Part of a small language model's weights: MLP 896 GELU, tied embeddings.
MLP neurons of a small language model. Each row is named by its layer, matrix (up: input weights) and neuron, and shows model dimensions 96-191. Each number is 500 + 50 x the weight over its row's rms, rounded and kept within 0 to 999. Numbers have three digits each.
After each neuron's rows, "fires after" lists the tokens most often just before its 100 highest values on Wikipedia text that the model never trained on.

L8.up365:469535497490490562473469510469533554557517563479380511476513419482541496507429545544513436480533469540547533513526453382519521526526493500538459518391369497546505554527487539503430433516448518475586479498504501599570539466585637539450498601428543519449544483582400441553490538543426478553
fires after: "j", "c", "p", "ap", "ex", "di"

L8.up616:521450378425425508457451542500496474479507507543583470416564511520509443532458564384556573537472524505463494510526512603512517439533570509559503530407464466455634470452382441564469435516598542466463477507440495459447476447500439420572598574506418439605507483483519507500498597542499487498
fires after: "B", "c", "S", "m", "s"

L4.up574:587457404519494430552493547583499487454461485569552462373560536504555527529580549485531487446496436598435485488478571521614448496575491509493488490494480507497494527551440514465578518528508472490461586493493533452494433543439460518496564552535539495430517469513507558433452485517518471526
fires after: "D", "di", "d", "el", "- "

L3.up359:412395554566525467485532479500476482438520453465487473543399473493437569551478518564418486553575454510498473484504464461594516483545472436458555433448445414570498645416547460403456449511422518529506597469485421525487543498503535541519476518445526518574448598459495559451467489442520599519
fires after: "f", "m", "F", "M", "h", "a"

L3.up324:465517464467404416542565586468545510544487498510481488493587544529411425473586462435459551495638472487582512557509481491474520483492519521534483521474496532441462498534593410465532470499528477586442550583460482540545527487433389524482576507523524539459487496601456574507561564542540545523
fires after: "f", "D", "tr", "h", "cent"

L6.up17:574567432583560524506567474475487488471549543419494497436508459488534614517569407486537570568416578459479558542455367461506412578473546527515504548565498562534572503426496406475388511502515548472492540440465556558473524495483455588497461432600515506505455550485486536464470445556530490477
fires after: "e", "f", "i", "j", "u", "he"

L6.up661:489500521574518508564446521529567544446498556500607388408433454503535540503475474561418415519533554543518447457567497460478482504436524491522554459475517448470603511493540539485500420426487533545450553498448486546557505540425460544519529475514501531393436452540469372560507470554479497587
fires after: "an", "Can", "Par", "par", "C", "iti"

L6.up83:557557437477484484507502544459512497559508459540544505491528493484545486500476477564474484512449462506553523590594638488513487511439540471576463404537455472466559431507501420544586468439535464474507430471464399547565465412536424552486529549521543521489448500544544507499488513472503476517
fires after: "con", "m", "d", "p", "ord"

L6.up724:520486460600527461512472532479501450488434522543535484477520482439559537566506421500508522518581500499567517499499466537416551516559459492521456469559524462486553461493559522484512547562417503375515404426479450465541498493401446524541514417540484426568466516487601404421514509591412385509
fires after: "ad", "di", "e", "le", "u", "re"

L7.up681:447653565473525442429477559538460486523586469548497418562452466476519539488444543383478355476374568503526480397453541558545538531566580528490489534471504531429520450553513522454592508424552569400471420485507488543455588454515528509512542469618479485518512463480524504476498504539501505487
fires after: "c", "C", "v", "di", "V"

L6.up433:584542457556505474528513484477545475462590549498477408573469529503435476483503620477488471481489333495472477534525579535482487531640584491509496552473474530478455485455488548557519530447484454561441428403469587521468525466460479512457416483533447592520503557555479444463519478503466488559
fires after: "i", "o", "Co", "co", "com", "dr"

L8.up296:518449619519495477489513440457489576546493519521455397589533559557487424572457499430494588534450465516531591523552544434460469516434492507532485558510448558466573437536557518609465447481375497558412500480526471578538607533443432605461511581491486514550496468519569422497538519515502407521
fires after: "om", "com", "im", "t", "am"

L8.up651:533511433524503470443484466399476510501513476520429455459454479591516537558550490521562463540447600510442504585561488396552520563522524463517516535550440467500472464444497462532609585457545429508438435502471610524456508495529448453476576592556429458466548523485521433523475503468428565475
fires after: "m", "A", "C", "b", "re", "B"

L3.up377:524452554493522414505597494442539440470523551498470533456540426558452555410430557595533515453442500512395451435509496504545506473516526439499543533518393466497520553534429560501522443657543425474464445526428473496516528518496548464472550527512543444470490489618489557531563563405498561445
fires after: "C", "M", "T", "S", "V", "G"

L7.up20:457566453454420563420471587524490575589436510595507525428437469488503601488472508368509546530395583559445475471518567499488486487603511437578489501519447631498501525400504541556493523486462424448491534511471474514565454427479443521473575509518498417497482520528501512462524516471498555489
fires after: "b", "m", "p", "B", "g", "gr"

L9.up246:521497582561477361538523481393489454552555499521407401526424508525480541499488501428400480536534551545493607482495534465524504386458546523471481560532525507583608507470563549459567546537513516605541565470490437490586379602463529451542522529536457455436577512511466546569553568462500408544
fires after: "m", "9", "ac", "r", "t"

L4.up588:507515435607527538508546505388427512481460469484429437523478594493543478526446501439482526447482483545545555405539532509470541533466485529488440499597502523429540481530483514548468636509445443468480566559462475533575501390481557536428517494583458436431476496539446576518556434634473456475
fires after: "tr", "inter", "con", "s", "cont", "t"

L4.up226:504496475554481529537502474500498540486495640505483495501482510564471534541601472474442440493479527515471531428510529514397552478436579541468507555508531588505611502511424553522513517515598520479429451426479571438519483458338534501436475560452536467468490450477496485445457383534551546543
fires after: "C", "c", "st", "ann", "oc"

L8.up286:472580536515582531514480486418507510498501534517461482484475533510524511487542412501489441483491554470593563526537428506450479466466582543529453532467434429416537470530600524541437537456504537601451470493445578530577516478461529467622507467583486445493478482493425452516455513443391474451
fires after: "h", "st", "b", "re", "St"

L3.up532:498457483507433506628501455379502394513513492544446530426467660410520516551574557491483455580538458457477486480549484575493493578615452469466508462495466500523478521490541353498412500511547577528583590442443495499489488468432448449475483497551507444487544554557453566542482569419504483556
fires after: "\n", "f", "re", "- ", "-", "par"

L7.up787:483411479441481503555536542517518564525546591464518396582504523492491573423463523580503466465471608547492495405458491444545465440416525484539490508565514466587454560419520487504515525610500545517428524502519580529518502538538519519583491493520477491580498405510496540477579483542544577486
fires after: "g", "G", "ph", "om", "op"

L4.up828:474416409479494565481533513459419561497452552562558549494392519477477559480432497535486453429549478463499489496494496603460393492486509505520541483488517517490516496592550586492551481569506465573478508426516512557539532393493444537535572380526500405599498468474529516469478492448572485508
fires after: "h", "H", "S", "T", "f", "F"

L9.up805:599510503473539572494554505476546520539544543609572489517414503479566596536422485511545431524493529587546435476571480442458483412460445498562518539404458526547471454486534440612526522494418471493526497507478392601475509471543609439448488518514387453493513499514541512533507571441493454536
fires after: "i", "T", "or", "G", "e "

L9.up799:491426483533498484538522417516508472544501521394449483524508521424555476506586449468519413455476411539612505460525571471474585518602624488488451461575537469481575582575515483560469511513495579513520480429507442568532434504463513483482512539518473453573532549528493547513412572535452473503
fires after: "| ", " ", "; ", ")", "0 ", "4 "

L4.up557:573517462519520410494529444446530593477445590549530471539461374546499608528565463551374565466599472514447477420535527503554472474433541491489540570450505452570475483435553528520505391498559492503512511512498608441528542491460452586498464482514461526477489491431483473531564529558560485548
fires after: "Y", "n", "N", "M", "t", "T"

L3.up211:448497505500469464417510493584552544501604469551529500418482426461575479571478495536358551517421546451513454466459463458512451503528470416518542528451551537533547572534624537469457505447507514501490466463510569540479532598381445461447574431553450570519509450487552395500378589528545511495
fires after: "c", "C", "K"

L8.up24:494449493534497502477444471496596507495479465463478494448405467458562576536506464497430408472433571489412457445454556476538620397564574520508512612550429483491559537481484516582456526510579444451498563479385527464485533513493554533531581555597571590410419510502492409550428491546413453506
fires after: "n", "v", "N", "in", "al", "an"

L6.up92:439509474485468515571491530489474494510400504495521469517574430539560483628437560510492463485512479515535537639505498503543504518505536450527450449510483454551593474496430488595475568535439583494519521490413442473528599600471399437572469556493499473511529526543545465440420517510393424526
fires after: "ad", "Ad", "u", "ost", "d", "el"

L4.up80:558488453508575558591493483506465443575508484386496529496541505445423523455461533476510547509400503536560477497541381523478548495442472518494480555475452430552444413483529467552582520567434495527492465416480436456497584533434463505492505523543526467518483445504528574420557486465411562478
fires after: "A", "t", "T", "o", "le", "e"

L4.up359:526464490523471529492525463510525428488563501578515416500504505483504415465525445514429539573453484567504472497486554485482457549474541490527555504514434531523451534493581493491569519595531502499456443400537575446502457550383458478556466555501424551535500392540475430420464489432536530464
fires after: "st", "X", "L", "l", "pre"

L4.up117:506423495541464492437524542471489596420544507614508538549517543608422472534409435477419404492521477408472464467518589469433559582524469585607482572516555524494516477531484496498464582517596455450523509469444493624553481474575490525505537456520517412555526481460549515474507503410527545511
fires after: "s", "S", "y", "T", "t", "St"

L8.up170:496494542501416470402470450459454480450457460523522473527445512499524367569417565534503465460615492483452543535502522438516510486527399398574514543466489502403564498533501527490430494535431535483427498549464446489556472578435552496476514514564494416476577508547517569410500411460487516522
fires after: "f", "p", "l", "P", "al", "F"

L4.up193:531414527573539442551643595439537482464513522596417435509461524508404523536506509602471431503474541486492465493551399499536576479484453414509543577540529472508523454534458516516465465555491379471577524487571534456552508531454558452529531520516488548542443471538497467521542478504472454498
fires after: "O", "T", "t", "ro", "b", "oug"

L9.up804:560539479439553426477476538492401501522487494540490538488570465528569442439500567422548429502471525545519481555495498550433492451493475571456535466541581509519534347589444478492504491410593501430506509416523505494440543405460544435439485546535508533538424460501495466574550549549534515562
fires after: "v", "c", "n", "in", "eg"

L4.up138:522514538501503449604513508512554483501578567449494460560572500439539502653572522421492488364507397538495577535541374526469431450591503522503459545430477529414538535485471550440590468471498487428567549481535446510523510482475499463492427486545487504499468419475553466534523490487336447483
fires after: "D", "di", "y", "de", "Di"

L4.up335:535563459459519505492456519494530494550451615438546464496516427569481614366445546566415486382463545539528526508448471483507539490515516473407517510565482450500459604398427532610574491504501534513489435541507497598566514520523448451523426526494490472579537601439564505528468412486510452473
fires after: "ol", "ati", "al", "om", "c"

L9.up609:497624492451440475500480572501448521529440390516496572441447473504487465501460539512565557607452423513492498467532451448527433526483599410443496547551508502569447519436538651491416424396486544474529472440582515540548496477547522597494505521568529462570493581495511467514573386457588516487
fires after: "m", "M", "p", ", "

L7.up415:511511474367586462506524621497462545461440470558541493442541429450488542552530477496497406544533529413498456457449523509511520386578484555515474481463477433516469462408531537437407502463512517633451552528572474525481429551443483443502521524414500467568511486550380469543560515577481463476
fires after: "m", "c", "M", "r"

L11.up286:556502506535474492527483516576498518500540540559530469520516482515451535482440589611463494421455482522527509627565565487586426446494508518503519518474301523525475454533559542445477470528454522418523478492474414546575436507512543606517491497541515422405432468500564553562468541517446435543
fires after: "f", "d", "n", "the ", "rec", "con"

L11.up213:566527438479482545480484513490446544435570429496484464501487305566488465491519501502508554581507524510519519492514514512504410395541531410500469569515493382510526448494494524532492563585504576528567479571532505477526522537486398586429358519536472452525441452430511385619454537427469560461
fires after: ", ", "is ", "B", "the ", "a ", "), "

L9.up368:442494377552504571505444455460572439541577519522446504557521579485539587533453523531497507510528498469367510501489488451439564560452463552523473423528545462485465509432487509483493522502495439578554468519417516477522508465503432551466498565535442410432456490454463501479413495448495414543
fires after: "o", "Nov", "s", "m", "ann", "n"

L4.up685:515504526508539533479535461479417518415450469628506503518449405549412438491498533472599555468513517593488486403429497443459520454499483473528453448507504470478556464506496475446511531581503576567476564545529555520475439533547502498519528607509571578552411564489482524493494451515504549474
fires after: "Th", "L", "ver", "ther", "ir", "sec"

L3.up294:483483386505418475581502554401460309466487530438488455463529506437427439556536500552526499560490571484492439406560463558557577576569486378465440498470511515513495518509505418558544447515570566448428504507536424486490533428491451555554476536528513468544468453545418491507495487497455473514
fires after: "\n", "- "

L9.up891:494543427522499492542527481439520509538505582493453420531418617474476538492566407487513610487464543553605617442498550358479449472440412519510513494418557513475515526492523567407502488482490495483523457488443423410470573496520508461542395559584479600508503498574426575518526445462466369544
fires after: "m", "ch", "d", "em", "t", "v"

L3.up20:548487549540480499491472452511503473545548452434482434526587470444601455550522435507580489461596428479508491491570452492507488441482491474543512500476516485444603591510431547492530561530536502424505471473542464601574445434451571542506514462479364425577510577443522455426488479458443551501
fires after: "\n", "| ", "Rep", "; "

L9.up711:475426407482480421447448501523449544497428410567471452558405517507532547474552530418433420400453508537488467555484576473473520466473543517485498509531477460411543424467525505575433524471579522496509516473549562436509513450498544487469496476425433602448467615505512532503462527523471715603
fires after: "f", "loc", "b", "ar", "an", "n"

L6.up592:491465482464643458522468498512475495476439641542433566515394519504528511484500523463483540487439523421523583435565504513455533507473512530515500515392434476520513464508509492594529542519507500473481497493504564546545422538446562503452513465473455497540452561551552523432507458370519554482
fires after: "st", "t", "p", "oug", "cont"

L9.up847:456587455571512435589571495383482543481470415534491515485464538469561471527518482439522549507581500458572495542571511432467509530466497497488456520460441519326473624493465577430553509503488564492480422548504459456418482500600513563537474487488542494522417571518508410518542434543540500590
fires after: "em", "m", "s", "am", "ter"

L3.up394:461595548520506518394445481553467402476512394534530440436455406545508500517516458438579438435551457508513426567433442496479599397526497458482396475429479441385475535499459442539579438503514553478509476521423498470555428483499430540510517533498481463502442580492506559392512559505472595519
fires after: "Pl", "el", "d", "all", "L", "des"

L4.up199:539483485568324525576583556580479575464528503481504479498472387563502409512438433547487599560361484479450566519503463503498482503492503410434509426572455518441524487458573531504478517499564537492492482433521552482549540544475538477479431569561566499415496448469562422451468578495395515384
fires after: "d", "and", "sh", "Sh", "st", "l"

L7.up32:492451480525507584540514579422477487472558541533479486495557497483492567449493525493505550524495509550507500551508406439606581473552483484514542508453497520525505542434515480432507536539482368413484370528419494506435504527526463498454535500488470397363461477455604575496535456486577558430
fires after: "Ch", "K", "G", "M", "ch", "b"

L4.up259:462528477425481460572533453506528556433386542489500508519465460485425491465482450599434350540515544562523461437535507501454520440562449447480462563489484534512446494454486444417505427551499527539558496554519605469454550516384529536553465431515532506539450443522498469504602473479513544582
fires after: "cent", "R", "n", "E", "T", "N"

L7.up597:533514507405542522511485553539466399446589601584551522489499440537502472599552508446530536485506443527506505445471589502553447526494420469493509528526577518518438494467569476437509516489460475495486517374518583503448566493467512464418437578499420564532496448533609494557548484494394507532
fires after: "v", "V", "o", "p", "i", "P"

L9.up517:439498508433538405503494499491521498568488427501464508565496431578603534535500474514525516458471419457530539555549531463524479515496476517505506500469418457520446585417502481577533517517471493633513498627478526461472490519524537541478554523493537484534584468538381508462450569442419598473
fires after: "m", "it", "ad", "ang", "om", "rem"

L7.up551:529547523475536533572514537431427490516490450457584409552523585559544548546501484502528509495520519478451550452516549410435461536432525552465599529604507524428422546442478540504545550510535486551453501460482528570470510561506483515499458554510484542538586397496471602544566393475533513554
fires after: "ag", "h", "qu", "ap", "a"

L11.up729:473530569460522494437506521508544486388470544561530548472573404606507511500524390525475462503571400547436524460541482455431544419508487412471438467563561557498496396478511552635467467572457506551476382556555459429489488460532439467544436485531436529551499478443504474484391441436514546493
fires after: ", ", "is ", "), ", "He ", "was "

L8.up306:440492393444537514526505412427484451567494560524502469472534493562531590478505487543485385480462521607414441537435545466471551456563477489536525505512508489525463533506427535476502484552429465578672497506417487419550429470539505482362479521553517423431551525540457491535439574429519587490
fires after: "s", "al", "o", "S"

L9.up545:477509491438558523468574461437483487515404453543518512487510477531599453616465388395518495488571514423451454467509466472451515482536504657490523472517484441480473492506524475521503424466548492596592439462457517450477492514447488566580486408537538484499468481559544512564489531498418598547
fires after: "e", "al", "c", "aw", "w", "C"

L9.up481:521513455470501565481556515441485416445612527588501483440500551419578413462488521435517392471554538489555432533496529473525558446483535487555464513444609499517443413646462501527548479449482464462439579545508523465485442447458570474465434559578499418472387565491525461453433488466483641611
fires after: "c", "con", "di", "in", "an", "Ac"

L8.up156:368486533397518602505497532498493542531494509564439515529494424465535511518470513496526525510414495434559505489467524392430544513521510507585484603451546480472503483468621463566428541463507481517485530534504475478544473571592561531501557552528445436464485492593516432481565485475425518411
fires after: "P", "p", "pro", "ex"

L4.up48:457480460495533550496584527414488482522439486494431558499461531499491549544461507459582412513558461448526565505558465493501474514575457549450452487593535552507559504543551366501497478499525456535510504478471417463521476501500486530480457431455512486506578508497481429513560411392474441543
fires after: "f", "rem", "aw", "w", "av", "m"

L6.up42:532488564462440497453568490530433522443418479493504473496388587574543537546565455478490544544519470451506552558528378413472557550470533529524433509487437524502529541548566496571481499546530503538597493510509525512526510561503513553460552520475436499647503417562427514455417516489539552509
fires after: "t", "si", "it", "cl", "sec", "f"

L4.up836:543522496521439509414456375453531485550478513450509502555468457531492591368459543526398484579509452552525460495556506497546409522510534453407525518498557422545463559473472549421468501507470572508519588538547518493501468490446451513504510491562487561571524555516543501460567474523460561528
fires after: "M", "m", "S", "n", "an"

L9.up417:458470443500527500450566566491457519538571454600436473470588502494552530431607541485497546443464535600543543569485455531405532500469459483484517520473411496469489462496496469547586437455423474467587456525444476507531464439511507493487575557534562434447437508443512600487575552475440525469
fires after: "des", "A", "j", "d", "re"

L6.up681:586485402524472529491496428457499323542431465531457465478449474491548539540533506512526534551536468476444506608456478420532461496525526502532521381515460516493562510431453521522518497495520430508565503509449500498539484447467498485443444488506466435583429472557571477459397491517471574610
fires after: "s", "o", "ro", "os ", "b", "si"

L6.up744:455534514424467524463508519476487512520495501528520458482358476539514511536452474498450519531579563510518491535419517583534562445403552477476468456552465524466491529514474432476490421468490486528536488515444593551434588527395409519456460488619505641495488563544456548528576414511463598516
fires after: "of", "ow", "l", "f", "h"

L6.up579:553507470448547507460520444476458523444439502599462510439504594562499499616473544495516493449456504575449644516509445465576465487520495509469452503533493555410501541529518466592449494556457364504477555405506469551521532534485491537488510465489573472467474598460516511487488426547541498580
fires after: "ex", "com", "cont", "t"

L4.up566:452456455429550514522504521517552496530472525600500544553473499481474511501610533514499469500396537497486556467482386410482548483515463504501469506435436530497498531588553539510583534473506524551382600542506507487550500570444556474557540516478470556473562461524426553416452497473552505460
fires after: "p", "P", "St", "T", "st"

L7.up636:427466471507497452565478546442513462490495524499512496444441439534488444532524470560438497537410525456501597443445452596434507421526547585473472526432454643509473496453528460472618567465576454550539495499548517483536516446469599522445438539458571495533433428499504560494488526446504519548
fires after: "st", "inc", "p", "c", "l", "amp"

L3.up373:494541470584552473477513516460515454445574575516484456476461400550545461509539572468441569344480517525529454428479568448565549464561468459585476505518589490539537547461543534527511479567565554493557453468522446441496559486381529458489503458494502489454426556488460450521468541445549467472
fires after: "L", "H", "Y", "gr", "C", "Gr"

L6.up648:494526524487534389469521435512534490461407486358469566563517427461495477486556394494459614522473436502553512488540366567540507475403424574529586462553479481513518486498551431499451474479477458474479590496529498487513561489524483517509461582546494473449438464436426503480515458500504599463
fires after: "A", "T", "t", "°", "m"

L4.up443:549404501489481534533443557446508388452523528554469522448532439461522479568418526389511507334464505526457543533532380483493397512536506542470502434432470530449569516567448559571443479552528393480458541585482462481557476523515483479508477626515522487567501496511491477490561461565505489518
fires after: "p", "d", "f", "D", "de"

L4.up216:454502442530526518562499595570425454455425485488489484513533496422553481544497494437470483515524525500434511438496500444526533474517561575493459477399555463369518540531452470496487528490573531491494544471369580353486587583495522348557505490490477517499534477498486405407585541653462483501
fires after: "el", "al", "ad", "un"

L9.up180:587469334573559403563530507381429540508476524522517494494482589408468555512502481525588550455507574516484526491453419490423537482473444477497434542561395419495415450576495472486502574485389491565518554452508457524407568435583507533430520509553491546558507438604522477464464511487471521471
fires after: "T", "t", "s", "f", "S"

L6.up419:521458524590487456504594548607447444544502489539541454529522462453525486447537451570577520519595447581502563513488557472493476534609510459526512466566518536481486538491497406571501487512472476502470588507384460391460472484449453510574594486546461439434474608500475478538546454587538505433
fires after: "ch", "di", "D", "d", "in", "Ch"

L4.up693:528509494457559488616499568579525524480482525546518508575477566512623465534534429475477393496503491463511559458443551599351492468497538522453558535496479524474517461478519418527520453515558537463551543524542505457490515527511538438555537577525591478445469571454532484527446491503456511471
fires after: "| ", "(", "3", "2"

L4.up212:469456490513485514530545492451483558419455518597466418479487555544391448567505459513516512461485389601474459435439371460530531437470592503546523521574609496543483585520563450497511424539479577568478539489546488485467566558515387463555582459412575494487436442550525478479441510415483574548
fires after: "ear", "m", "the ", "ar", "Nor"

L8.up587:595401488461468484427471579480465494460431554476581582624510429501423464450429452457470530509455519454505535522512549549403514516578486585541466483432537541504524480601512464511484499536442444504558463531426571536486479420440518467497461481482483504549508509501561472503486480399489474578
fires after: "f", "R", "the ", "s", "n", "F"

L6.up818:476547502511502463440501412421470526498486516550521479517463465622499505380480544499547501537509440466469600623541550428511455506495566505507562451505438558506484458404505451465441485552565519512369476546381429481504486521446466536565571530572495530539590501589492593441436463506508502590
fires after: "s", "op", "l", "P"

L8.up148:595498483491367465475509461486537541505473453537491303503548497510453463454494511480450560425443360451571442518449550484493453474527548493522536531455460502481501529459451530444523503475517589603497444555464505522526543501381442514459499460552520501585548527584526449443527446516486534491
fires after: "al", "s", "el", "S", "Al", "l"

L8.up761:482522451472482429506551475401536523525524512458517528469500498545491583494516514537444539458566544545447525463548559527464553514473508399473507557508536475423498483423560495490468492532520504540511517445534496568498572529461526409548613399491525497474509430523547487396436563481484503558
fires after: "st", "H", "i", "St"

L7.up771:521427462498441440484473573452453518568556498445476407468522484488512553540470526478493555463423456494492452485497482552538539373501433433624534538412423520489489563523533441442567540474471428470501507503455526608455534567542599487387444553443456487378539463458469548492522519459503481500
fires after: "P", "G", "k", "D", "T", "C"

L8.up604:525466505408455543467534491463376465473478508514439444590475421504455485543505487585505465512553476426515565604511524469508538542469464374491495526466623548417591488481552444557436540478475487473613428487458597510519497554457460444517505542541425490435584499578552521547538555518513552487
fires after: "b", "p", "P", "i", "comp", "fe"

L4.up652:405437542505515456510477457465539502506561475461498464611556466465533526507591539546551456469469494521506534451501452537469544515563481400555501538491516449457581432491461423474499614426452374593473469580503391523654516511573491434553462568530449388522461484504582435487546457567495605579
fires after: "B", "p", "W", "P", "Sp"

L3.up82:568494489546470481520482616441393396414443501462528446472408506541467486532547507571554507616497603579432514479468485443378469593513528523559522505479529507494563587493474485532506525508531527443544622506460548516472478551599497516515495416550446500523453427478434382426466557525521494449
fires after: "i", "in", "al", "im", "u"

L6.up203:448558491548517470451437523473459424457436601506635497406560435507478459514521504564506536478509530463541566493386482536576420441545481516574487469450487492469551492429528495468500529403612481593544435476544532452557519584549488450470630514522531501531562486571469556470550467495528573549
fires after: "c", "C", "Par", "M", "in", "l"

L4.up855:560493547430480483488538519504458540571443515559478549558423518513514520512577528583450429534487489558604547442428436480479423549570511389519572490381501543460540561482489504513488450491552482479470533615516525468494496478478551444494464487521552453540496477495498585484374482503554517531
fires after: "st", "c", "l", "h", "p", "th"

L4.up508:477453470574537497462479544453423476604507484487493487547598580561521432477446587495467453444572485527547493588514452400462479510487504512576469474603475438516377491514519606569486526603462486491631442429480510541485468567504478541506593518510414378549486537620500464558474547406412537474
fires after: "the ", "\n\n", "\n", "p", "P", "The "

L4.up820:486522511534553379520504515494551483466501473453526548459500450558437471420492485566508504503537553547617447507522417492394558471536551506528568528469491380497564517492552508473479518479453448567423632449412465573571506526475492507550514440548506468534532473482518476462514554423445482509
fires after: "b", "B", "St", "h", "H", "W"

L9.up585:472562452504521564530528426479459579481487554462461494562431416579507513575579419540547452440532459527509538549458489469487454446437491453564603513546454517538447445451502503466603493523531474471579516472524536553470467504478519406658583510555443453460504446480512382528516568440472542498
fires after: "c", "we", "w", "m", "b", "re"

L7.up691:453486531556508435380568552551518509416542519541550536583427460486503560548548514509567523466481540533508546477551384440535454411531537443665508556556485481495504511507447562518522562404489596487545542490576502433495569536522441467504593514394396443520526496538518489436415562466493483517
fires after: "- ", "c", "m", "C", "ear", "un"

L6.up242:559562415596510551538557425507545540556482465475529535500407470586522551503556473451462568516410480414498539426576541515537523443544489516447540538513476423554428616399452519539459510538476514539510424574485445428491526537540515601472420484459488505533559439454414400527545492488431555456
fires after: "M", "m", "om", "em"

L6.up861:464449536486495491567605546444582436482574545530548513547522428446526667416451549522463446510580443472520426405510588431526501498434449468501532455469455365471385537510520495532405488649510489489511523539452596525433457562433472506575506533470379525537475555484526533517515520518491578490
fires after: "O", "an", "h", "G", "g", "An"

L7.up749:547463512490494451504452619542527543491497534577506528486442443432519426568575420488483493495440521515537485485554503483498502435565458535633523414483456430435501596538429509614484527540461499528436485495589500567516456447476454431406489559469493506491513567572491422557466473472409454445
fires after: "to ", "work", "play", "st"

L6.up849:469463539448572427453540575499459468517560637605475450504528482487527499426468463480468542417563422563496393588496593423498430523480449511490577444458595513491339487497573485498490468462537378496569342465515519487465479447543521564541514553508459413567481527493493488489528520477548649520
fires after: "O", "G", "P", "ar", "the ", "on"

L4.up781:495489573550492340561526535442519494522394528565505450471522561456423594483590453498581507498430527550483514505450436554472432551574473376479558559546526423530494455569494470522476507483594421536490495400546546535509615461457510496532501507486493476563560430533557557530496554459572533501
fires after: "f", "W", "| ", "t", "w", "T"

L4.up510:479537519426484446545406487507454456428552515447437459585502490453449453505501463591546588487505522518552468539497508504430546418491558440597491471330449502448544453494521490567502469586449608434502444575567364429591511543565513488490531511482444460503433424544432511430497534467433505478
fires after: "P", "p", "ord", "B", "ed", "ass"